config = dict(
    num_attention_heads=4,
    head_dim=32,
    norm_place='pre',
    tie_word_embeddings=False,
    parallel_block=False,
    init_std_up=0.0361,
    beta1=0.9,
    final_lr_fraction=0.03,
    max_steps=5078,
    dataset='wikipedia_en',
)
MLP neurons of a small language model. Each row is named by its layer, matrix (down: output weights) and neuron, and shows model dimensions 96-191. Each number is 500 + 25 x the weight over its row's rms, rounded and kept within 0 to 999. Numbers have three digits each. A neuron's up and down rows have the sign that makes its largest values positive.
A block is one neuron, or neurons of one layer that tend to fire together. After each block is what it responds to, as a language model described it from the Wikipedia text at the highest values.

L3.down354:456529525502493515501511502543539535471509464500487469566521486506499477491484493537481523511449537484499460513474519498518513497529480541531508487521510508484520506490476484470470481498528502508506540468472524486501507465491478506526516459504529499483492521496507487502451511443523475518
L3.down425:525529494512493448481493546507516514506511485462527495526525493464492496488479517523511489504523496479471518534506532478515533466500487500528535478501511514502485502507447467510539500490525527517479503485518511498544495516508454489505516476469519480481465498457481487526516552493504500524
Description: Mid-word stem fragments

L3.down200:547483472469472512466510549486520511490529529545506499470479446571494476527486475512473506493517526535474530537484494526506517500538500486492520471521488479491472493510496486482519511494525529493493501525475471519476487522528497493505480516510504533535490461502528491470520506511527464506
L3.down317:479473475483512527496500478481460491464499506518519517512449528522520578521489509534480482540465495517474485528489523467502490489478557519549480525514498501490462556505501512509558545529496531450505530513476488490493534526514487490549500524505555478554446488500484524457471473486530475477
Description: Sh- onset word pieces

L2.down168:503481521497451475480493543562514507475515583510461498454490497509431496501514501458471498550515500540531474518524478513489488495515473515553495464534518486505491483496514492487521523532492508481525488497510487472502516516512517513496562496498483509466491488500487533501500518451511487486
L2.down338:479482492543475491469480547525524473506505559529537497546516501528502493524476534476499485489490522547477473523509452525480461534477493503539473485517469534482542477462480487468530547534514532488522492485487529508530511541487477456482513485512510488479497494500504489547525491538512486515
L2.down411:461515512518488511522511497534490491484517524535490538503505486453470503528475477475509482516504568522510521479514444483522508479507492497480503445505499507535481512506512471487475536523498502525507453487548524447506469486453514508489534463540502523465517509499492504548485523479526526459
L2.down503:508496514515514482499503487554561504483537542557501500523552503463522520540471489488535510483517530505514505485476435473501462503494475507515528475530498517494526525491510525515492489475494482512525518530544532473494513477485477532525514452512521468469498500508527523534499494511521518500
Description: Mid-word fragments like "orn"

L3.down71:476559503502475548478484513525508521531519511490479501530509463507500489481478493455507512481513510490508458527498470498450532470484548505486461549520519512499505484480503541516488459528516499485484457519527483563463476525470540519481454524481523474523493488458471497469485495497503487459
L3.down224:468493521456525539497496491514536477503490502477494497496509523491493488469474497459503533477476476491488510521508504542488529493505490461504514501530500480516471499491512522480470470591517496468476485475534499475513484493498490513480516467504486444549486491516507508502511491526488512509
Description: Split-word completion pieces

L3.down183:501486523469487477484460507472496531523510487508492469516509515564494485483458498504522477502514504478451556551510493541532489482513476492499503494503464520501517500484545488516551488539476506511498512486445506500462542507523499511476502499534532462476499493487479479552515480473489488498
L3.down481:482511502541483527521488488522482462472489492518550464470465495493508514465467488481519489531484507537501508521501475507448498497481520489526509518494530476516463512542512504505491510477498503523531547486494493535504458513488497529509527443510489462501489490483494456468536489527485473513
Description: Split-off word-initial n

L8.down8:492500494505483489523472487474505518462453488477494532483495458479492444496473530494516469517446512518533519497498521506508520481523490490476465481464471492564469461528464458514515534466464529490502475506514483488491574536476498496504497478453515496479454521505488501486462525501500491524
L8.down15:513543465549548489503514508474483502524449496538508495523503489482468514470511512481493484531487449501490494491510484532443459478474498490474496469513456531478489497520494514463491500512496510508507471545479513528511461502513540525542473510509471458461486505519515468553501509470517464526
L8.down159:508475495504504460480464494516497523554516456503482476485513516511437472456515527522487496489498474532457463484531482460513507535461499526443553509457484517501477507499461529529531532570474552516512503516526490536472527515469489550520491507481487531457513495508499521455479514514530551524
L8.down163:475511501462491464508515456487522477532560548518495495504457497522514484465517484478493445497490498481521495474478520485508504501509475503478531543490488514522471492492495492509494535519468520512486482573477476456495516476443505497526497487482472514501497500507482469480455553496507474532
L8.down248:536517483494486483484495526483498500465553459519526508463482463512516546521515456423496536523431478496516512493483485488540534472526484513496489504484463503513487498457503516523505503488475525480508499510550492483499514524572492500524514500488422490506498458518477528528478494524531519477
L8.down268:523503492508537489540530507497492474501516498510510483481500534487485506516518512513507485498508484519510519538516485534472495530532460490498464521490489507515481499492465552488510503499490513484522499550458485499522538548492484487516472455512464443486500430512467502508479502496511498448
L8.down314:488482522467452477499495502474518523509563504461478516502459476547474554473516505535504527501517456491511520515533476484482472484488493520534515492477486497462461551478507456487534520493503500502551487486487480483531526484499484478548515478522496469471501502511499482481510518527518467478
L8.down408:480465495505507506507499488453487510527537463503510515531521468461490495455549520504481472467548506493546544516547558433483502515513493527502489482475499487489501479479504503493462473482483527534454526548448544511522497488524507518480515474464522504535517531513486498480548533476476476489
Description: Split-word continuation pieces

L2.down127:482492493501509470494499529484511508488501530526544487505507498505515566502509516504502494504487521541502544534468541475514526533499469509516547488535513478506466546508479497504509449512537499472513495482536534464506495461458488501495499504530538512538509517516481460472506535505525519490
L2.down354:441503533496449501528509508489508501442522536525462522528481540529475566503472499512500553528490518534541468500474497518493525509455506495508493509513506524462519511511480486514541498514533494473505541488509487450542465531475498529512553468487502514491506519528466531540477490499503508506
L2.down464:508473500522511493471477523540494489528530523545543495474492517456471509484488508457539484480518531497449512502486507488531464479497517471508483494517481488523472545503475496539462520501488496533498480503491456489498518492504456518513484511528536483493496489456486495524481510541564503497
L2.down471:489455516524444488503489536521481473443474552502528468535495515486482527509470511461520491510514536502465486572515520506503470535510481491490445495512493450496488516507506495547512539493515522510520526503477510485541494517478491501422480477492481507481528535528480481512491495518526505479
Description: Mid-word fragments y/ith

L3.down220:496484505477520514519483555526411489479505540529528527483467499505485518501541460514518499506490544470501483508518547513509537485486488528511504473509502519531475504484487518495517531504475507495529489546490486514502502484490485496535572519482576490467477516493474507497492553513514545503
L3.down417:469535546485517527510504500569533450494552452506491492535531560513454524488526465497480498496524502525500489475473527525484506537512504475454533489543486476510474470497488528493496507508489508550506485487467486506485520482481542545508488543523444496508490519504545461520526503508517571481
Description: Word-initial fragment pieces

L8.down87:461520516434471475476529492505486511485488444503503477534508457486513503485519537466514498457531512513558552493475518471506498500510494515489545462473490501472472488480528496488499498477523496468536499486538480487517478495538483499470475488499496500515480493510481445493532480468477505505
L8.down100:475488515510546497518488512544487504468507460467532494485494490470488496518485495463493493519533496498517485488510466537520478473475501560526534453551499492467459493515522509485503521519554491500511513515504485522530464483507495492497521546523534466521507437524508465501521493484545501506
L8.down167:491499531486466472544489505450447468491486504465484486538499485532534487511471476529491478516517497533473474489494510521503486513481510448540492529526487520521506497511489495496534494487522524508479449491485502470536482493462477472535532511530492524493470496554524479425451493522520466508
L8.down169:511446541460499500457494486498506502524533483481498501467485516506475511504486530482473505519478517557516556474500520526484552493507508498468462487460455485501497529503456488474529472519530480475468516513486509486464516450481509520516498513502512498506503572484518494487526471539451525477
L8.down178:512506482481477511477568535497496456543496525503503503521492528513459460504460472535488495525463483465482471493487513516477483501484483523475487474532503503498481476556490546515522508472489503506530507512494502499531502475500504547525502522497458506519490539510471498510507526497496489455
L8.down229:528527518501507510485497524496503504478476471504491485451465535475533532492477475498557496477502524501463510529481528451485506451500489487454527492512521521517503490501503466500502522531464527502508472443505510528437527485476555518511494464480479505493503482505582553493472469514490564517
L8.down240:505510486512486462483482472498507507524560514497477536478457516459513475501453524461523447507492501528499503505557529489480513531447522558495462510523506505482473442479519517512507456452478478515509462522521500509486539485472518530520488472523475484521526468454512463509509496473502470499
L8.down321:486452512524489516520517522485468483546508465491493482492568538494437514504487521473512507481499470476523506502488483480517501512552480517499564538517506523518523515539451513424517500550528515513494507491512479476503487490487502534523493509501496481521536498525471490486497508498464517516
Description: Mid-word fragments after prefixes

L8.down113:478474508482458455478522499485473516480512473535477468517500481504446506511491488515491517444525491533489468494550494488514486526528491523513477478517511543502473530537504498485535504514491497498485473505511467514495495494502490503525477521530505474476479479480476521509510504488540446481
L8.down189:509526490457500525468484471504532453509520501466480453521502492503566466509484491507503489516511493474497497501517483518496525506524506459534461528531506528469519489482497522508527460479498514491490512446476485527524506545472526517487500482531524526516500523460515541491535486479473512507
L8.down208:514533465493494508484500512513485537486497511508506486469474479551511443486495532528539468544481488514477519563496559551479487465492528544527525517487482500507548486496520471457508481500502499506484522520500501506517517520451504563495518544538513520487501490500500449503519526513558446462
L8.down315:480522476495502497516483510513485523497502527501507503493489485540491479519463496455526512496466511511497520533484523522543500537489470501522479480511501506478527532503493475504512476515471509467517495533482492467516490479488474460515526535485509454474508510485535481465520513560532530496
L8.down355:518482480485526524508454533519523427505503496529463460494498471514502526508473534520499499460477496524489470508506471491558505485498489495513531513487531513514494481513459468486521473477516509482475489547462491457479520455570562491509491462503552506458499538512505456505476505531545540485
L8.down358:454481507485506465541501517476475492524534433523515496511493472517520481519468497499505469467510514511520517446493522454502469462496528524525494508504508475456485494498544509516457501508527498482505494521485517545550520489503503506474556488495502458453491492522475515518513482468503504529
L8.down427:499491491570513529522465519480481490533479506495489482468485499525495489553511556550489500512483446472537509525468525495528481536479486560487539500508543521497471482506476482476517489487504509513462506519542448523538498469479485494483506494516460505533462496479497509505509487503497503529
L8.down500:510481476469493481496531520478496450522468519467511525482518485495501503510489540455470479495479464516496522485533485461531495497483531516481517462511528510530499464513467543499500531541497484507529499529500545453507482469485528523508533502477455521486476478521518496471475508529547548538
Description: Coordinating "and" after nouns

L2.down149:535482514484493529525491483510431525505486504471496506482470518455484440501476502505535525518519499514477504466521498507520508458508506510492477485542516542479482528520463479496506474527454471470519522480517520506499512470542487496514502494506509533454516526473546515497475484463522516505
L2.down229:516496467505499508518491517525460534480504501517522501465479545507470526502456518487507505494581484481448458525542493518506474445523460500508499489523539506478490489511500514491496534510489522466513526530511491518473485478468492505494506496532518481507500529483505511470498441487520479499
L2.down243:512491540492569526505517471504461538493515482510548522508525470507495497474489538502501484486523478503481522526484558490480485500462466484479524471519510472482508495519525492549508489542479516497529526500523514542475511526478469561499487513507525499488489498510540477487534421468525510540
L2.down458:500492497470474506504500528504472482487469526479484514465488529527526505479489440487482507483472518502523503534480507498453551508534510456535503455522473518448496491505530546500489469467484509508474519482530509519542487560498488503508435502480492499553509517487503466505536496498468503512
Description: Word-start fragments

L8.down51:520461498494464511486500511491471495523525515492450534501466491502504537536504508482470473489537440472506522459541497501489475533490512472477500512487509518544495519513525487456484504463454482571538578518500493537491503517483513512514558488510488462490503512532468472482535486498495500511
L8.down193:483463515487467474496499534548485463483478508492548479508516488509496503475498528515508505549489480549541536475499464524488443523494483525492489503474474481490479508502528472440505471515462507483493512533500484534559482489517515481471515525522482484506461509551456470481524505482488472490
L8.down356:464504521505488541502471484478531468486498476487505495524433512538508506482515484471530493533533520533493523503500514461484497478505507497500517491489499505500491476499540456496456528479472488475497505502536479502474509544497499505513498476486518523524480481462483510524485512472456535516
L8.down374:508513523462450536470503519483557475485526505473521536541516516413544529523486521525521493535526513458498490478498520457525485517515448509478487479509488471503492482515484462529504506478462469495457488509518479507499494496525445504498497487507528477542477511474508502496486522501479513476
L8.down395:516461506493480529508526520509525496474478488451470512559528492536488499512485485485470536519483497498513501521476487537495484483505498451487518502498497475478519492555470501496532538520465518482541539560491523529488487457505499479487525470449530540519499517559540454492484518544491506544
L8.down397:527503487429478528528520485500493494495494531483503551518441490578519492504508503495485501469508459493487521514507485485487486495522469497505499532504486529502480513540457502480510545509500559476480497546529518526527494516490450449503528546479484529532492517458467517480506485504531514506
L8.down475:485483494507500452485503512514490539535534495494492521530515514495495531501484516456502492516520519476520507506510535513536476490521493508457455532485507521526518462515459447534532489508494482512488500493494474508475568514529503484491486524493482524486502450496530508502540501511515496433
L8.down505:522525476492518509488479492496479546452512508436502480477499476520487504486504502499508488547550548513505526508482521511476469553512502500484496503497491494446529507508496501475482534506460512527496532452457492500485460511514536499530515458492497471496513517485506498538499480528467541500
Description: Mid-abbreviation letter pieces

L3.down100:499498536500496506454531553519464512497469528474459480432519482523578461499489504512504453478500474544514457476532510490491487476545508513483492470509503498522490489479454476518522494492529505514495536477482490515536535520482492537512508499489529505525545465521481529486510537498460492473
L3.down103:484443524513525541498481508494537522487452517467481468488463523522511460495511498534509477539474468536517449497520509496505514503507512547488513497485521461511473506505486482501510479511490472510535491450529499471519490501519487549525481506488516493544537513457475471502490510497555488473
Description: Mid-word fragments, esp. When

L2.down125:538499528529475494502527503474542460490510494496465481438497503480507507504466533500493497480531518510514526462476480529501497509494493497482504510483480488523497478478483477458517487516531460507511501525540527487450484485520517509475493485470511499505472459531532492527509474517524507453
L2.down325:524489478498471457499510487498465477459518468476512536500454485526477514536475534503485531525504501513518484476523489523522470483460485494480463495490450521508513449498506498515456499496496473544492505505497514517498510497486541495525465482509477469473472477517527480522512443500474490522
L2.down348:515521498533476474549492568476572500508485527553509488529481491512500471498493501495454545504523492539478519476490479515474539457510502528537506516520520477515496499468534504467483482515487503473534525502538527505516510474507529524512497515517476496528482525560491492545496483471491494470
L2.down446:490510499530478486500485497456522474483479479460468509509532494481490488524474490512475527542486524537514512450479501522496443492491509506520476460504511506524518471503512512484484538542495492524498450484470462469505508483524542517513485481511486505495464456535498469500499516464504475498
Description: Split "-ed" word endings

L8.down28:507476465504497505495485480548463548487508498461510533480493517508510480532534505512482478462497532504506505519491509504461556481505545521505503523456477448488503474454465490504478479506532494489481450498517457506482502492535524463485495530501494489484559499472525480477554520490493512509
L8.down34:535502494469518527446499468536516486489500493492500481516527495478476516481465489489503482479473490520495492525504481494455533514529496509507503509477497510484510516514515484457505527458505490526517492485511432560549495486480485487491484499498499494449474498506510507523429513504529479509
L8.down70:539485515498519477480543474547515491511533511516513523519453518528460494441497546495521480515519505505480475470484473502504508497489515485478463491530493529516479477467466496517489536475507489483515538519482515497485510466502511502496492475482528540480486470468520461459459522474497483483
L8.down152:516477482502500462505522522518506522496523513499532501448453542528545501464473522542539529472520498490496520540493516479479471521484481489507551510473558528505484496462526503483484498524512471467525449513508488494510536538522483537485520469457542452481511506469486527531508503510470546540
L8.down172:490481499498472491538489566490524498512470478526468505483554544493530545467518504513507461513533531502471515520520557457503448479509541503508549488415473463511496502493515472452466514508534449534512515502503490482524502483490454499491531505481460507478493501493454502516479472520516533457
L8.down204:510482514543439487526509499523480528512467514494538517500471507484514505497498518501549538527487498446498539532451529527460530493536445554505509540474545494472509519524444470489469498488511474470553446504480508546508557498506503523496481520503497495490513501497486513512519523534515466495
L8.down313:520518494503473509463486492537522439472533481475478528491522470534497510525493489472469519461442482555497480519494507525550532503545479531529479449531503474542501503530481503521535491481477494520466515505519487469479518537465505509468492509535498502470486540467492515519481542534500532455
L8.down322:474561494472499501484517517495515510518537517501517536485508508512488512476539521485521497519576532474491514498477477497441518506460522482458520457492512447503529489529477480467498489497557473492509467482517493525486510497471540530474534500430536526497498473503519499489520476493488453491
Description: Split wh-word continuations

L3.down17:512460471470522487463467506499423507514508503483499493482519438489514496495495502501484497522482480481463492465479518499498518467487459528478506517491477466442514526491495492489493527479525521489519525526481535410498512490501526549526512473483533507490497512496499512483491501536503481456
L3.down337:511525484501518480489485502517487511522535517538493462515517490433514532536491508539517488475528520535501489467504471522539487481493453461509510495506533476489514491515509451520488577516533526478493493516497536522527508516497474515505493486494522523506520507474513481484496492492543487471
Description: Mid-word vowel+r fragments

L8.down186:525508550530507495500469530549482501482493527471486474504483487527515495531510490506544514484509541522558511474527507487508552487476470471479524460508538489489514480478494518504454539488454482476504500532484508483515462554537504511480522477528493518511503510494494515506490515543480504510
L8.down190:491492506484514488474491518480524505455517484514483530517506490481484498488464475515497480524516508531519495487478529472484483526472494495480493511487500499492509486498508526470494508529520488489513526503520472526489501486501551525490531456522539475513515517545428462506507469471517542463
L8.down280:501497501475469494520516473485554478499533522477497463494479487479510493492509463507491487469476541475502516451489507508485518478492487488490481504499483492531513470465566516520475494551486478489526508516479544504476472517487497469502526493476508527491528502538493526489458490491552491535
L8.down310:525527495520523505505460529531506476487498462482476494485472459485530467490485535507510522542540469554448468501498504527517512529525475473502488488475454516468496477495524475464502524488538477542535499533522509440501492467484477512533498555562467498490489507459509513454517485444516487531
L8.down320:447473484532537513500491506473487462508527497456545483488520518513488540523547454512504528512496562521527486478466502479523459496503487495504523516516504478445502460490491474442504531514530516491528469519512533498508499503522515509492522475499493484536533515519501509499522525482483552511
L8.down363:526460455493540483495493469521482517505524509453482544487493517529539553527475539471533508501455467449512493517500512480468519485480511498480489511502504499492525514538536526533574504488440528485484524460499531486473505521483524451477531487488508520516518532486513462507501479527519507448
L8.down390:459502509480472552510527583486498492534495485538497517504534492503500476464481464483479519483480550514501518514526560519507543506507495530539499506487482474469518486500486534500501480492526476481463475528514508505520485506514463491526499506502449480473467502496458458510453517527510499440
L8.down438:486478501501484459484490537506496496498443530473466514493482528521522498501496500463503479481482584527514517475525446483484495517515483513471508458513485457496488501503511543544488519509498489461500551500520516501482518516514484516474532482468516461496506524504508517514464475496498528493
Description: Mid-word fragments, esp. "born"

L2.down17:524485494515521571482470557471546470483514482528482502520499503511485492435504505559498482463522544471494466522505502497499546532518473558500482475508494497491442505479514503499506512498481484470497479534501493553520516495470534503488491494497492489532477446487502510429503514498540515474
L2.down109:462502518511486531528499510497517478467521535443510508518470536500475488473482486487515504508490498499521460498534504499508538517501504518474512539498466510519474485511516459502458492483511491476571493435504522442528507499525538529512521525533530507528500542507528482505513528518540529452
L2.down265:533523509535456524478501529486486492499556529475497526475510522436493527447502531527548445446490540490508498493501541485498535496500503494485555474550497492526534497471494494486534538527494498484477476507454520525516485527494508506541503514511532486470517487512507482481451524538505498540
L2.down330:479497500531510548508528496534498484495485511495522499534523500522459510474516516494504485504481549530495476530472505459477533489480473517489494519573552498502491493528534504482554513509522490541498450505462541522479449507502548477491492524488522484443510517498499465518463521488527506483
Description: Word-initial fragment tokens

L8.down126:528436518521522506506509502481471537459522479492496535499473511500529455479462529492519489513480507482469472476518498503570500464462474479487525484524525503540527466501510503512504502482513522508497550465497492525484536487521492482506517471519494518513498486463535553507478457530522496482
L8.down140:497443490500490515521530500499507526513492527471473503527499499498499460522539499478471487449509540469492480473521511456509517497502494482488499500496489499487539480499571527532444504470506474497464508515478489545504505502496485461485507479474569546488559534508560527481489507564544504489
L8.down175:510491508513483518481497502516461515515502524514516559481477519503501492518512519482510480475502512473502494555468509545495463533498515502520504463537490484536515469560498499508485492463516495501482462471490478510527541465493494487494531516475471503483485523560457500506480507501471503524
L8.down262:493477502558506525510513489518460521482460502517491469490456547510522523467479494492507500498522481534483490497513479499504495453505472473525507459555489529513481515529459549481521478525458527518553552518491481520523493524491496520502515527514512516562489484496481486500532518470493496472
L8.down348:470465473518507506503538507479501509451533508475486508485530486514516500508466473470463525465514497539520557497477476541485533521511525497512496457488536480504503489495535505445478492540488530503504498476485513489493499508475464499500508479493503492513454588501514535530494487472493474490
L8.down364:501475530526505487487479476478463494464525480481490494557477533509441437486484473478445493463538525517526496538461488521537513528500432526486473475527471505491532500501517522488464503470506459475500510495480521516488483497479489493531485473498487436486483488506528496520512463489542463500
L8.down489:482519501508530496505524513465528496535544481476489480511492486503519512497508468468457492514532539510491503523539499492529482517479476476488490476489523480491496499489533467487454573519513509492495535479475501495465496492552527497463457474487535525511537525478531491556483492463515495534
L8.down509:525462475499478518510507501502495531501479491489507514505515498500515503532495524483493496505493552491498491488477518509510477498489505480490482493496498481470473538465516499448502509512534513483490505468491487504469494511501484535486509471444485533506535542534494503458521477507506493491
Description: Early word-fragment pieces

L3.down134:467515529507505514525549546467511503508547537503484499531482516486475479526490505478502544443539527500541461463510468492483495474528472485534483485469538502537528468489486523479515519514514493523479501524508473525494492506523521472492533478536480487477561529496526498504519548498521477503
L3.down281:496525498502485470519508527519483524462504521557489532481463490441500498469503504489511506427506449502545503503467501519486517474541505498495522487467456502498486494448511488480492492488502494522543486516538522514513484440526471472524489459492463448481481456484495518477500523526475506519
Description: Mid-word "em" fragment

L3.down223:457473480539479496514530486555457503507502509502491499517532537537517502472492478493487527522479513473480458540495487513507498492479513505517447485460488504511543495484531452554470497489515510539483485523475506483490497483541489495513521461543503517448497476512499462441498495463471476499
L3.down456:448493498509483486511514496502470490492525494499553463469520551511515515456537480486475518477529501510515471503515499526500479494486518487492462465484496505498531455526504505508490512467486522490498469483496518552521510485501490514528494455540515485486469495468502426478516518460468492477
Description: Mid-word "u" fragments

L2.down189:490495553471500467495537537506520525502498555458487460509544525551529463488492512503512480506519495537522449428519469514501503497530497549485483498539494508501491525483482514502513505494576492499459490476486520490512482565514485509486508475478510498482533486508496502488488533492483479519
L2.down271:477526498505438521502500506494501482501521480433523518481492523478490514535480515484522480482499539505441499497494501519476525483503500490518487503531482503486518562482552505449475507497492521491492525502511534475509504502528515484543522463474546485537478472507495504481520515507515490514
L2.down341:514453516489521503495490492514530506495511513469503458482455506511542461545504471530523472511500483532484433508467469475488505477508495554477519492488518474488490493504486486504536476506533481516548483455506481470534474489496506471493495460500523496500492515512479481511478544523531489460
L2.down349:516520556505493500520470525495469540472500510513472519534536492512521502497512476510504536532523509474511510528525496485503517492485540528527505458524506516524508493470502498535537508479523566526456481487536519504536521515535485506498469545516510518469503502463519458509535520481505515494
Description: Word-start fragments, esp. pop

L2.down63:525471492494492452471509525543472489477448521500500476491513510498480533505491436513561463475492495520540487500500540511510518495483481488520516482468490500502521519510499495497493469505518508533491485514533498490458465487502477519509527439454487500498519486500502494533446538474504448482
L2.down332:525439494508506439523462524505477493508460457512527501514491454515531513530433467465522484530502521462487489525515495511505513500532434500508490486499544521506521526491458511508474511507500496515492550522511549527465498461519473495499516454458495473513487523495517485495482518444523493532
L2.down461:568459483512484475481454522515465452470452520465469497478501495487495534532460464517531475497465514469520502485486504562520491508536491493530512491516531502463521489478528492505467497499488512505521487471481510466484502490501516504529500476490538479481516487492531521503460499498533478514
L2.down489:493486475533488501551413498460478494545508472470524500501518481466523482473466471456481462489474496498490499489496498558497512461547498450492528526485506494462482480491491494469456502526479490471515540480432503498495515530486515518494516479505514502526470486469518491513496482503505506498
Description: Mid-word ri / is pieces

L8.down6:498472532492463507504528514523546493500489505482482495506494486540510457494521496516523514472485513513457515497474490490486547540580485469545514463489465457497486481468541489522483495535490510547469493466503485483481480500493493524494520486481496534524471503555489509485547489517467542522
L8.down46:523486556454459488485497504556450495518470533473483496512478508553524464503531519514517485476443518505499469480510523452526507466503516494508470491529527509506532462474482472483502544501475473497454441505510539454481510498551480520521489500497488489480491561510531496472478487480514502496
L8.down173:543534468509501466545529512499519494507452497500500526527540480496496467429491517493506485478480514503458517504486528545475509508450490526513511521502536500471496508525507467464504511500544504495481504502540513499476529505510491476507496516476489514525458499504462457529501452511543488489
L8.down226:535487497486577456486488468499481494520522528518493454495499468491484476506506506494506498497553468482506501523515515489497509480521525506468485474469488498502518541491513457506471550471472537494480529459491563509479534555462516541492532500470522533468485533479528520509455514491445509495
L8.down244:466465531470472534465467514508495491525528484488485504501476500490479444503513443505501527501457449520528500495530469483529485470515492503483522496555437513509526495461505564487534544558491531544505486509491515485536502497533518511520502514500495510511511490498449492485504547512482499485
L8.down399:498486520492477439493503526480497550463486524509490524475513499505488475488501521494547473509551516486535484485493520526470501540481520540513483438491471531487477518515480510525514493478518500504513535500486482499495488522485497511498512503465546492438503488534516526486506541497469525511
L8.down462:469488507516485506497501496486555513543520496509514503536495466497528566542482539480470471500532524490465468483489508472487496514487476473505505507511500492478518473482522461492508441473491493484487519513475528476484494522490458523509475484498541470482525517487520489483481529524571499507
L8.down493:503495492517510506517497482495486515481473504491486480503488517477493505475490474504475496512518548479450512485527526489483528488469496485494480506493505493448459475550488504494519490536488463525456480462511527517545469497494434500496489497477513469521512501518440507535471477545501529519
Description: Word-final suffix pieces

L8.down125:491475526473458474496447502503504495459531486450520497513494453529512472484522470502512475482454493481486539503540498524511480459466496476474502528470498495512439447496491474471472471533465476492484510537501496503538492499477523494542482524462502507467454503524488486479510532504480523502
L8.down183:534535481529484491500503497508509480507485483495488481514479484521462486495540519482496469508476517473455502539492501527514529507516502553502517499484519475534472523471562501503493504530466546513507523525535475490515518508492521496486506463563473498478476482488467491527528445545504502475
L8.down212:546520536488523500543507482563469525477469517538498510506495520509470509520539546509523545490510502450502493534533497479500520488521474487506519463499562507469475520451505487466537475503495466474540487472525496438484497488469487512483548501502511508475529483477502514497516540537475492529
L8.down254:517461481525556515500520498491479502568536484453474482508492523525491494475502508489569530496511498488491488512503482519466457482450477504525534497471525504477529507511495541455524477476471545490498465537488537528536550475448501504517516481508412510492523460505513488476481500514522520500
L8.down308:449469458509491520485499470523492543474502541489466452444493510498478516515495509483527452496515529482483467506503542497511523515450499481505491518504519507484471474522546518457520490500458503480504496528494516484478478534480517497503476518541523485478487463463521501489532441540450532527
L8.down346:482511517519496507489503487474526494496547523503489527454471481491519462503488493476464443523512553456504546506551547533474533477511531491517504483455491481449452492512509533455517480505512493525509477531501493503509522530504484496510524477437490522481439502465475552490497499506501494494
L8.down425:488523493523513576498529467516490541508507485528520466503478508483469487504471523529534489470443526499492465543492489525463505517445520571497478526508506497521429478517519492506508488461481556490516539483504467508460505504531523456463495493533494509488511508483488515471509497472510536463
L8.down430:501521497503470544503527551481452429466504479466472511489483452490483508532507490490504507512483527481493470469490504564547485489502526507506508473483530497519493528496507493465478525514465482496478496507513468496521519492491507508572538514507478487521485501521500517540472532479493472507
Description: Mid-word continuation pieces

L2.down185:466463480506481466496488486460486501511459496463471498469511507505472503554446500514533495517498511535520522499493470466508473526502560478495497523502490498457503542524508483562456493525505499512459508457510507466508554503489492493458498510484537467479473527492527497490535542489513466513
L2.down204:498500493517553455509517457471484507500511522487494504504524501468468529480489496527511485504511531472530526486513465545458466493494563485513513519514511487522480514492490489515496465493523509487479488496487468475441547504498536492501525486491569505478490459516503457519491508492518491514
L2.down434:495495484513525456501505530514472471485524470506477512461493508500453533464511446517526505478556494516523530478519462506489475471498531492519490526522515480530506550488485503511495480517517513489479534501505460469451538471511547485524491469493546481503467502515498504495497492523541515535
L2.down473:514500469528535441501536531488488515490487447495514509481538502489475491487467482504518479488534498500532521503487468534466471469503536515543482513528473499492558505455478519506519475507501454500464504493488456500469524515529496486489547507496551488503547473549496507517491515502541481547
Description: Hyphens joining parts